config.yaml
num_hidden_layers: 12
head_dim: 64
norm_place: "pre"
qk_norm: false
bias: "none"
init: "normal"
init_std_qkv: 0.0283
init_std_down: 0.0
lr_mult_up: 0.981
lr_mult_down: 1.5
warmup_steps: 200
max_steps: 3351
MLP neurons of a small language model. Each row is named by its layer, matrix (down: output weights) and neuron, and shows model dimensions 128-255. Each number is 128 + 24 x the weight over its row's rms, rounded and kept within 0 to 255. Numbers have three digits each.
A block is one neuron, or neurons of one layer that tend to fire together. Before each block is what it responds to, as a language model described it from the Wikipedia text at the highest values.

Verb-start word fragments
L7.down46:100117083127152087115113135152108096103121112078102140127117112133143117129127126097101111128172130116152122116133141130101154120145159137126110130116133108159137135123138136125175137152157120109124139113081112157177152141132106161115127198104157136141100153161134128132123110145100144148098150130151149147135126115145150152105102120144100113106119124091117081145100163117124178100119
L7.down624:108105106034174147149145136145143075113140120114121116137130135125081141141149126097111128137140162148100151127106095103082147135128142139077159165142100118071117121159165126102103117106117114113143170164146106094136141111108159142134126113147135145123102108134155125116133147172101118157178105112159101160142131131149146122110161141122140137153167131167125103126168134146077105132145
L7.down711:134086122113122114157103149154134101090127075112104117153149113103113095097112130126130118171123125116149115134140127107099110124130123118093137148134126117115143085126154113149159119138107114114106118105122160121113127142136123169143102118119107145151132129125146160108123098117107164163094162151109141132125127107162120119108139162136158148181164153108098102145154142139130140109064
L7.down824:136197139137130150160125147095123059153114134130153118108125137128095126151174108135125157122131133093138146114141145095166103125099137150126151160145134118169093089155148127091133123119129100133132101110119113098106087137133102093154163141114117129174079123140150083108183131090128111128161083095182121159119105124122112119127166133124189123087131137133083098107145118141156125167118
L7.down1177:147171113130116098091118123146134136122114127128086090126168106112092121155137125114133150188120107146128152145152123135113147097133126136159089104126113153129127111133079102142114068119149125154132127112076077146115123149139171092127125124170116188131122117103100115167112109136132133159112152132080105146165141104122142121075161165133141110127160106142155092147131094127095161113141
L7.down1188:103137080112119167126129134122092142137160123166128107127141134135091127103134089163126154131102106122069110154119105110127120155111148150126158105138127116126135115121132120101154127106116148142148130155128119161093152116085110111113146137108096145115121084149138146166127139140107124164151100134150107082129099126139137171109096187063143144103157104129146120137094083132091129103154
L7.down1375:089139124115082170164148128127134112115107151158125119154099097106168107126122081158113109105153107173104136080116154140120125144092122123078094126142152111104125137122155107064106148120138136140092104117135101101134112130149143134138160075060138122094151129122139111131120099138105122125130144135140215106097208158086121096079120136144114126121155173138123136108101161129131098129140
L7.down1410:103141147179137088091107154095122150094118105134128144111140119138146115092117088127143089138133173144137082155136115125117117140117109167091055105096127111132127109151119120166163115154108126162117120121077146142116134145075095142164151133145121156123138146099147130123106097110119117076117130117119128149110108134164113155106105172113133093189130146148148135169100149135076153090164

Verb inflection endings
L2.down10:108142114122136110101101110133093126123123102140145184138145101121119115132153137157122093126119135117133141118117140146167130114156154150115132161137185135110154187153118105149149147081107120101110111155086106132085151082083179112144159128122069107119126100086099076050149104086114134139127117119154166168124111126077127160061141129135074148146151113149131154149099130142133159107132
L2.down767:123120117136117150090122095145137111167112089116156119146142133126087093130107119123099153107147074122129099150122164133118088093121105190135147099141148144144159122154168161081146136124117150113138147069112145154094107079130131137126133150083167122121118114132085140100144124117133165117140139099160149163076128140100189148100126113104132111099131120126112169160097083144105147139106
L2.down786:155134100129154149138095150102146111157110101159118125166114137119103130141153099143120087135128151176132162104110147119112123141147167172151124130143132133153122122136196096133163115128123128078117130144117155106175149139106123091128126165140105167119107111103112124109117104109084145125116082114209172133095149163132141113099141112148114128129154123143113101100078103108128121156126
L2.down1013:115156149132109143143145122148121095124139141108162126118143122138144118071081098134125143159133130131167123114137137137127136141125117150108104173127120120173107099187110131153157115159099140104105090145131172151130120087129133141042179141154115101127158125146160134117108105113156143133146160087170131142093126134136063176123122139137138151102092088106167109139129170138126172098124
L2.down1110:130097155122107112109140144126132138092134114139144133165150125161085167149129111078156106133116107110092129136121172120133088167099108169156137129139154157092122109127126124161170111135140109148178113115130137118166143099169118103150140128194105087117107128101160151149131123174137093158158143101080116185096060112120123182108120165200159159128136079165106144098138133150135185104091
L2.down1460:164126150121141115118119096145161120143130118173106134148098167106140136094082086123124118144105134113148104113118125113183127113114121156122114143147144116130132123145121147111139145181153115101155079122145145179135115078100148118112162176145122120141145125154142151100188108113120142158115157122121170137087165099079102130117116115114105150130142158121131065121125159147144146093113
L2.down1488:164113121093109122133099167125131169170114121104106112123111123108158111131114110114090123162135063104130158148138118159149127126135158113138120139098149146176162093150131085139136141082152130094142116100110147102120097145089146143104175133140165141106141118158123132146164137098173160134176145082138145137106167092132108174109107115155142126111112123116078114081128141143091152141092
L2.down1521:146189086134142100136130125134144155133108093167121127118116099122134049154137146177115108116121161143121152117120107166104093146145158109106134126113157150135125146164169130159124061135143141129125128172076152115157099088086079142107127091134147104136149131119106163104150111091113127088141181136128138128073153091130108178137106122120095120133100129154116102113118138174093154127130

Mid-name word pieces
L3.down415:161110131106113142101109154097127131133125140147107092099174170141140123134143111177116158177108151128173120107085142109125099132158141086151139096087095104137092136137091083140071157112099121138125183113129167121152144095112159113093133121136148121131129102105158112162134139142194148134173112132152109144137126122111129136139105136131147137140140122087153138165109157113189084100154

Verb-start word pieces
L3.down1255:094133128161138153131149112114141129130108080125120120125144127127157170129157114121125144155140136114174128145149148157197101113099151103108132099164117125140125124122154147116135135134131135128102114133096125109176162119118158127115131134071122106115129116119110113130143138063139120166172155065142111134107115117102099148131134128114131123165104157119134092123139110163068133155116

Next-verb slot after subject
L7.down359:134126130084162164122145127115172130077173131107124130156171075107141176188122109153169111134130116136116129168103108142097122092117155135110120117111190176091096148134144125121122092143128155174095101149135131128161159181164110113090133106135123172123077152172142136107169150155134144080161132137143087127158166135152117127096144107123153129156109126148147103190160162147129170133098
L7.down494:140138159166138156145133102099121114130147107161134117147104129092125128145129118090096123127167108142115102142120171159152148118149151130140128126134136148094170127117135125123160128088112127153177154100125104098138146165134138144114162147106126137115186110126142123082169135083109107164182196142122083145102097105100097134181123109079110154120136122162109102157149149165131114128112
L7.down608:128165138123112083088169141114098163120102154108157144108104185111113124147121118100133124152123163137157111121146111095134109159115123166129080120101150096135110169144142095136126084108104116184119122109115163127120110130100172111128160149121140126140163182141111117097155118147184158113107136152118135136101144136155143099118126088107076189108135120117133073127130155169139123101111
L7.down660:138080114088162134134168126126116134128177165089111180134128097142136177157115118102124151129111157155068081114141139181123121103122083103129168137117123143117132115108133114102120147109117106177144113126086149112139085129118121118122169108095132118105175104140127107090141112129073139157088142112143110141107120177131131121130146114121137123124168157150117105125128121137162098163141
L7.down745:103117150114114101129144117138120119178120088091156108094121121104116135122135113137112143154090134106154142144142098137124175119157091149109133140157171146149113140137105119094155102131131106168150122146158126153141165125132124125149141114089206144157106139118142167109124107148156111130106088184059124124146106113146143120098119160100130172103122101171167143151134174144120124137117
L7.down884:147092116124112150153129135142119153117139145057125145140118116113127141146142142144144136129153129140182151137127147110112120119162115137098131160159132156119112151132118112096134147099129124123140132163120149127149094151096172161148125106151153114145139130135141085126179125104128135127122112134105068142106090141162098127148137108100132111128101101162131114114113148153090093148143
L7.down909:174101146130135144103121138101149101140087194098143119142119152103093116152092163151120138126115113142117112163103134139118173106146149192076108154083099151106146102107117142091135151140121076136124116103098156118129102147110130130142160114157154162110157091124133105127171136106140109142092118183154145092160134130137117100106170126128126106126088086151146097130138126160157180149139
L7.down1362:103138168074107175185106100118089160121089161114148119127124148128111136183153132111155131163128147135131105127123102124124141100107126112127109101093107125102102091103126125179100143119158131107122131107099133059107160133130139109166147142123141158130138097124097122134157109114167124179102144138100124118158173091130121115098128126112181156138122148140127091155099113180137118167150

Music chart word pieces
L3.down820:145110153107108064149138097149109142170143135129129135125141135154079104096157124142125132119119148116149102104105105150093106156147101139148157142148111123151136121132125127180091120147141122133146167117155118125081101124079142164140098120111090119094135156129092173132135147148095114095165129112111121119177103098164123125158119131181132118158134133130129145145066153159127090081135

Pre-verb slot before infinitive
L3.down342:131122094120150066173117144147116172120151044095131153095103083126110124130179160149138157174146108109156088133139118112133153137134140125116108165137134146132135168136141101120143136155122114094132104124141134125146158137164133132124132114093120078121124139150090113131146131089154165103135096169107117167116111090154168132126143119083080154120108149123120116109120132139173086132114

Passive past participles
L2.down44:143123109152135099132116107140142145130169139152134116175133105103172139157122125109127134161091136126126107122126154093119120119101146127141157123132134140123087127135170128102156135111103161121118106115162149104127121143123114133113121108184094136157130180157153126148132169140135128099129088143074107129135086131097118093151133168129134140134056138140133119159135117165122122173114
L2.down123:148140140113118115126115157152128091116150172110121093098098110153173104167129152140138147114102134132108157111186121131129100102091117125137121101079122145141134133137112147130142172188155177110091116112140115110160138121103156134122090066141119141119073081140099120116135124093154103129093107110160106111126160172118131102138146112096140135144138105123101104159111145119104114154118
L2.down214:105108153147159097137158161137133108129135194138167159121133186124158140088130146155095134132145126118130157173159125151143117108086128130182167123128123082119093069142178123165125111098121134176145127147143150139113167158161127121131118106167139090140138127117117133131166137159151136154114112083120128160194099140130150147139126113146134125144119101129134104155132110096105099167104
L2.down223:152119098135124124133156146183045142156115152127151132157137121125121134127216140168133120124119162105132127132153145117123105142122072098137120130139111159152103145158126168145127105147093093099148107146147101133170114105131135148105115109133121103092101130148112117102136116140123131124124114151131124144161113131129123100132147159128121152120120137100138089140104125129138150125130
L2.down686:095109110099104078130154140154138146142109131097157147093113119140160125170140133158112114132147159098121121151109106145148143085099125095139125090127110132117111125165159171134119135121119137116168115155118115135131137126141176093106139120140125158141142150083102145139101126096126157084118118145122096142133151147132108134188087113113171150092130145155114113131107107101125079159134
L2.down1211:111148113153118154078137102148143144131119089168119109134148138091161046110142146179151153128107179158136152129095139167098110172150128079131125155160124118130136148155148196135091088113138184129135113152117121126150124078096094124106167143143140114124131119129137147112174134117114152092135148145099151115117165107095128163126080123135136116141137112169131117120080154143094126095087
L2.down1300:091142113097117119146119122145154112122147169124153118133116147137145182128149123113147111121099137128115120141119119145151159111107095120111134159151082127162093079143194126158083164092121142147162106119153102103116177153152128137149143087167099122129122127137156145139117146086131120103130094134085115120153155158138128085208158160123148113157113134112115101135092104135142117151134
L2.down1485:108116150131089106139115104145148115130123122116113142121173151080151112130143086123144155094111167141116169151128160150127110129097080108107116083100116169126110134200075144104154153142167126130122132149134088114125162155092169136144162128142122097113174109133106100109127138125126134123108098162117120111107153130110108156125083104111108143114156145088121117131127128088144169112149

Spanish name pieces
L7.down217:122136134111154130142114154159123098134145089140138179166113170132167156121108115120132133184165174137092138148145102154105138153099121144169146077162130154113084087132090131096138137095115162139072194129113096135131166124120147123116141129138069139150149136121155133128084129141113127131122078149079152115113120126145111123137129126122141172116138135157110073114100124115099151123151
L7.down307:119085157104128136117098135158155126135110137135123133132155156157145130174140157164175149145087174103152140107133109142121118131122098153139159136150129183122131098088134125097085103127108145094153114124094137109145100096153142113109179139130101153163158122177112157168165139132100147120149123159138108093166156135102154149123139162136142134093140115146164108187103154107118099123102
L7.down586:147112153171162147163158161168166080144149104126142165126141131127172123142122180144136133123127124121073095155130149128118124093127134193131137105122142131136122172105116119081140151145115087131102069096151115150146121121144088141097122164146111127134151148130117146205097130154134140122115101138136099138136138155108100141136121116121152131113155098165092097132112115176097140130153
L7.down612:113189117157132062153112120121143114099160125161131155147181126128121164120134114128140143172092164149088155132104181124137089139155074119105085096126146139099114141089178105127125118094118121132120134117139129120103162086143121135107137094124108119144103107123138144176117126109122148138153136148161123126117168099107117096115108141159063145102129122142144072149137178137157128122158
L7.down998:150158157109105119133116098127114197122142143151140091110126160117090173145134127118147165168080098139161139098111140152088120147152125123140160168150101129159126134106147137162137120183116089163152121145148127107104115079121138122145165142164128129098114143115140110158137118145168144107146110121140168110151098169144086143132119126061149113124117096127140149150131122151101138141136
L7.down1252:154165126097151118168116126117139141114162135135090122123139141104100155150120102130126146183158108154091110117106090125129105104161123107122154130156139152093135152153134112138163147155135170092111106143133131138127152159116128093106147126091128137102195132167118134179159148171118145139149160140109133127122126122127132128133137136145126136123171111117101133094088152158126123106134
L7.down1348:151082142124143068139149170100143147099115133088146121135132158111127178089133152185130135091152089173086108134143112137114095150147161147114169149090114113119106102127137149136088130130141154152146130145091128102115151135120127129156149166130087143098105113138099077085135122116143112172108101129120120151120111108132138143161140132143105130088123092142118135131117120112104143114125
L7.down1463:150101151123177159142143173103148112087152134162175148100112138101119094195120110119140144135126107123119122093159101132060098121151116131144150110142184136127138112129132132129143140137157117114087119102074165117122103125106130117093133149129111108131159115150114087159148159129151141150153142148105125126113136132125091093079140124127126146162126120108167113116113153156107156132163

Date-introducing "on"
L7.down15:101134122156104118103126134122120095095158144137128155172110107157178116082152124168135150178139142121139094115138105090121148123109112123116128087176143124155129131120084132104138164160120156113065132142105141155090175157135123163144144136161138129156164100117145143123118073121128133134080159112132187128116112145087112096141113099144149143116175149127106152128139132168120091131166
L7.down62:147116173114104126140103146129133095138115138086108131132095166147118136142149102126120153146113153134134155125099104145150132137156148154147162115083139138160117118157166161129151176103147134121136122146134131046120156148142133118136119147132120131120127150118096168140148116113110099109157166184149093117117082077133106116135100156112152088105103143088135129155149094142127132122167
L7.down169:128125119131123127115116079126110119159136084140143110139130151148124144131137152140100147099133116084143137148070137145141134147108113091112119123119140126129108105128135134076115132143135149134094117094114099139106119153145124124167140159111110114121144112134134092123132090109141109157100141099110120144154075148112125142149116120139176080147131108161160119146106169136132112107143
L7.down232:114138105158081110139126157072130115035136118131111093121130141128157129180139124117138157149166160131140131127124092118124133140098141086123103107140121110148105147148109112122072134124138149091130136142086114120099133115108125103132150149177166159127119141153120139115172087091111123096121129142148128176126128140137139154111120106147137143150099177164111126172127116134162140107126
L7.down638:114145144079121132107079147113107167150116139159112163148089160116139139113114101148124108178109153102157152148153141153145123105136153162082172145106129145122122146128102159162115136143160109146104144089154118118188101149095170102108181127133120147071096146140133171128119131109126120139138107111111128153172113160121121157127147117095106139081099143117179108153122096126142112111124
L7.down650:146107116123125140146090129116186090137072162120120140111105142118154127139137143152130123137142128153095156134122096172103121144118152146147139120155119133094123126122111175118138141096100151135141120118118101161078130142106115095097123124052133125134152134153132123118151121146142128118122123157100144148113160123094110137107155142143135139104158173106108136124149115175137175129139
L7.down1137:103115111117077084129117137083105154144150107133097136135140126127139131128126135116151132125102140124146119084118161093095104163137145136133164125104157154157120127156127121148164098107138138160103100098151130157145114110127151190130160134114162077076156174143125131129127128167084103127117148144144160078161110177102128082110125116140123148102135127091155092184122132108090143102106
L7.down1522:139120114140120155119116084120115104130130174142090110120109154132122098096126127137133119166156142164129108157141083103108159123135095083152133145114166107145115130135127181122097107119121154150124142161140099113141156129093096127089138173104133115136157155150134117148155084143128109131146150133138159176159138148117130111111149174107102127132144126102105155114106128102104148084088

Prepositions after clauses
L2.down91:096146119123115134149074116103139106121116135111092125098145133128126128094103116118141099169119106223132126173148108102135075139136164098122138152116090120149119153116124099159156122173105172141110137115107124100100165106134103140151123100087096163121094114121118121103175134164159088116116140158134156133115125102093145132115133156101118101119137123122138101140135130106098109113117
L2.down232:118176128130129163112103123133161108130101105151139156121083085116115136113071092129155163160116125110079142115122143135154143146119094101175105094122128166145112150109127142141149180150109147118088088108093114127129116139121108133142152142145151122121110157152171151140122147142115152125132105091193066160147132135110095107147135131187140085150104110120198124114131146145108126102146
L2.down557:119142108112112137140140109154126132136091125119104143100123137098116126116140139115174085153126119109162089118134131113078115085182136116104131109175100110131066169136105146102086137131108091102109154153146127135139120129102100138110115075123084150156133115081118081147145152133183113132109134139125124085122132148124140115166094113138120102145111110125136140158095160110096159117150
L2.down577:123141094108154140116109099134114112094108144093113125109184081160149166116170107094105071118104097137135135156134133174097123115129120149184142134135135137154134119126161113158144073157135105140118114131146118127123129113143159107154079090134140137096133129165130129126162110124150158136094089127129095156113161105140123205126144144123125102136134096161148132088113108139090115150141
L2.down685:090166090164184107089102137109171180142149117147154154145099112142117133162102090130154140127150134134113121185156109136126160119145141126101093113121110125134129126098122188172107173159095126114126092107167139148126099115144173131138123130114129116133121161194129128168120114099134147124124135106088131136138141082137136121151131122128085123099091152129077127107116137140091124123116
L2.down1292:144112147157133098139155084128141117092105132157156130145114096121104168115126116146152104139135169163143125137136138142115102138157122106153143190147125144127112152138171102134115118133172162111108152112114110118131144093105152140152151144108122136148101135138160120153141171175117143155139110123120148155107153103126107136098107126143106173128159100147127087120106096142135124078111
L2.down1432:155138089119148160112091115144123113131161116156106104198151119101137142145114143162185145129120151123092143136118108134131069158131099119149100130138130130114104118100156136090115181102091144138112121119124114114139117121131138130122097119131109085125160141111127132108133145151137081147111153163121149163153114124059142123144118175132148082148138114114140110128062137112055124093129
L2.down1472:104113127148131144155133120140162106138141129120131131166116131127104150129184099110161147111138114142121152101176080150105110089123131138111092129178151112080113089131123119121143153123124162117095152104121099102103090123132130155119094131097139103135134144150101144107113155093173097136110080120099158133116162092119137105124115119144120114133148135155159134104123165120092127112102

Predicate before a ranking
L7.down137:146148086131119123134087137143149092158112166158102134104128130136115099062092102104157148145109106115168117145144079116084105139101107171148127118142127100092086107083124083131102140172129133152110141140126126131123111160121132137169154121113117113120150114145186142112140116172115121090067110157165141156160133187134121096125124147142135113139155163124134133116147114137188123116119
L7.down208:129156128139142139154122129153108082145151133148139126105104102139125109109105163148114137206178131152189073136114121133147142127119145086138157093124131100117146150158115130126140126118121121116095075116110153117092160135099127115125093136130104135131136088094168140130134143150141140102141152112071111115126133127098145116118136101100122126152070131138143126107112134131101079126134
L7.down338:159127125115114084143134113133123134173119123188090107130099149122131140141137135104148125099135149116106118111088104133116085125092138101124131147099115162111104116110121138147137117169124115161116139132116105172121134169148142131106137137126113153159129157134160151157166079122152178128167148099130154117162137160105093141159180138149090148125148109138064162156113138111076124118118
L7.down508:139110164108142112160158085122180136145119138111146177109141149143144128089128165132080108148119152164147095160107131124147136127150133123126135119136114102127130163123122098140165108122137164091156137124130101147121115147108155134157187155152141109101145160124146096134108145153137095100136119124128154099116124138112102110091104112117134167123134105138164096141109136099170129091137
L7.down852:082116144115099102093131165121138112138132154126132150114149118137171104112108170110130142176107142134115119116156104112080121148104136108141139114132124095135111122142153121106114119097135131162163138131150129132153140174093113126136116128108155158139118186134102161101094099087152116139131148164094124124139156157148165107153116136147138160128165096131126145168112132122117153138178
L7.down928:113100125123150134125145169128160163160143099145145108149152140138109125129072115128137127092108131128138132161122130114102105078121111155154111099138122156131111126077109143097086155115130128122120080192168132122174135104116164103116126134084109139160122091128121193111107119126090098143111164142136127144121148170107122147144152134144091168107139099145110142126131082111160158163116
L7.down1043:107124147089145138138117144191165120113176131144120134129116150115091113135121109106114119117098118084147104114103141112134080065162138104124097130103147141152100116134119116114159109139145133169124180124110119078123131121108144120106161094137156117092152158104116177124138103142120161113144186148091152101114108130133137117094128161158160128169159105121113127174135131150130182187152
L7.down1225:115103145128126093138146177109144149105090109127130112165074139163092108112098129150136138129123134098116133129174149156126157100127165097156140110124121106116134186135153118140106141182099091144098111156091133129133113116127167119116167183123112146136139120130152171163120114109132146117088157146088153151131167115112125106144097156101139164142131137154171135107098107148118093103138

Romance name word pieces
L2.down77:086171128118160121112102163094122134112167096119125117100136086146142150135141127133136154133124152153153087103104157124155122175140139120144143108132075134128130158111094121112150093103155107152137128147126164149168160104110167134099114135138155110124075170124145111137127137111097132080136116135096150157131118128122099162133146141159110131103169122118111117099110112098109117150156
L2.down300:116101123175157106167149141158108124118160121099088126164093139156130084104142156116134144095126117127111108134101080098124132139106128111075111165145136109126119173106168093139146114139103092111115092092123127140138137180119127102143091121152137156111135151094101111132147146164102128146186161153082118112130087120121107132118169121113168144132149124165124122149104135193116112113136
L2.down315:144157114116126122103157139102164165121136142096140089163158120154142101112176074136170127124130064104086121114125130158110054117132149109125124117161117093110146140143105136117127112145113133114097192151097123138143125133119136141082159117117149140128087141158137132109109126154111118157116174150129124161133147164109114109115108122141085130123150115146131140107153129107122160164113
L2.down545:119124172091176135096122124136101173087121121081119139132106140131124148131148142126104132139125115141086121129099156132139081189139157147157109126140091138118109153138136084181106137084109151143139089119148139118094148116149104132123144107135103135155061158140155109147123146119126112113097107173102115168136119134128165115138157124142153142116103120139126133165168125117160109158157
L2.down569:122165125142081172083141130160130151096115114119140154102130169147109118155093112125125115129101103149155122095131172097164152125117148140167123106166102150124133143134108161072128121163059178108097144141160127106122131098121089155095170141157123135107110123155113096160182092120122144138145159124179130121190150116160138104123139142051107063122142142187138107112138128168174149138102
L2.down764:128121130114185127168134135162099136106169156109118085127122130153132166156122159105136149124148110122116152134147131109120119113179106177138084132104108126103117117098122079128134149157107092136123082141087188156170162135152153168082121148136123119141132161116147176147133125119140171138115147162130150160118149125105121136107111137114137122110128115165151109137132117145115138130130
L2.down869:140124163108136176133133131110115135104113133149133128164139146148127160086142109113106162092159122165118137132072151128131137160086136140143094104132116131096174115145158092108116119130131174142144117095116082140103136142128084117134096132100113181171100125149157142094102106110122162150114109146108129113095115106107159121116152128124123099148142144127159113153135089127106125162149
L2.down1080:137087140156161118153142162168148116106135152154174118087111147124146136169151127129107140125139092135109098123125117110083098115158101104152156104111145129136105204120127134107160151071118133131124075157121137137151115122091169102118116113118100141122135115112121138122155142138078149147174173094105112118166137145112095124089137132120160170107160102141097075155086131183104184140152

Infinitive marker "to"
L2.down482:124112131138119128160138137092089147137118129116140100113152146073164129155125115106085159156084148111115133134126134152105135125125153140122113109097133121111142139133115124129070146151097146132130112127120135117133096151115123143113111171106124140134117128065159123128113126138137110109091121130139117114109121133094124163141158155099164115096083101128079142104159108175169150113114
L2.down543:105131163093123134126170138102087108142117103114154147095117167124175112120128092129080123108174097116137139154125161120095088162135130107093118101115106155130154122160189131130110172143132134152142150147147141132158133133132122138123082156131136160061137086181140127111126108140147155142162096142153138106112124119160143094134123110125107118136133134122082159131112125121110124115114
L2.down793:154130146108144146119095099090103153106111134089118101139138153119121118123078106104124154136157120154115134109137136113102096130136146108130142140123132130146151116169093150071129155137123134106159136124125121123148167091116116117118117115129154131123126181123127134178083180129155152141152128155127128125149132113155153122117130114140125141092134141128094164099152094123156121154121
L2.down852:090136156131098100162095126120088135125115127150095124135126106098143151125100114122107153149127131108120117083124115196125128139137117105129150093155100128095143123122159147125108154146131153126128161127133106175145144084149112145126117097093154128137156112135116142177149119091118165134127115131121074161158127131147101137153132152131093109100116159146148080154113127155132151110095
L2.down880:094158112163125120118113126163135137080145161126104101115139165111127132135120156093129156082113152169127150096155119124127113140125157175110133126099092159103109132127151163167137111141127129147156185080149162142156104159185157132114109108146173150112125090109135148173147121165138162180123146116086149115113148090150179130117072155183140144128146132128169193125101102146111126109130
L2.down951:092121089152114097117129122097142149146161127120137205121099146144167133115130102139132122129132162110156115138107127165085121124136102135111135139127166114166160141141118093097142149121141137140133116104139091057150130150132119106135142096146115128126124137145092094088149130110148161128121094152136189131181124136159135101177128131091118131154078138123147123144135171105124124131104
L2.down1217:098141146123143102142142158140079112164162098076132147087105135094146126120147123142124140148157091125156102108124147120089146100131142145130124128156103149137151134147156112103134113150121154086146126157154089131134118138154159173144106144093165085126168152163134134114170168111174162127109135155133145130103072138106147100139116153102096143078103143127133134111151128139152110137090
L2.down1469:131131123094144096107120155213151172142097108107160132100155084100136146131125120119127127127138132155119155123140168154109134111094104152141119120117125124133202124148121109111120117117081141068142126106107083121117145125170138138106096138105123143064103132133135137170128120096123145141131113129125109143162172120147168154121134123124183080108113072127141140139094117117188158124071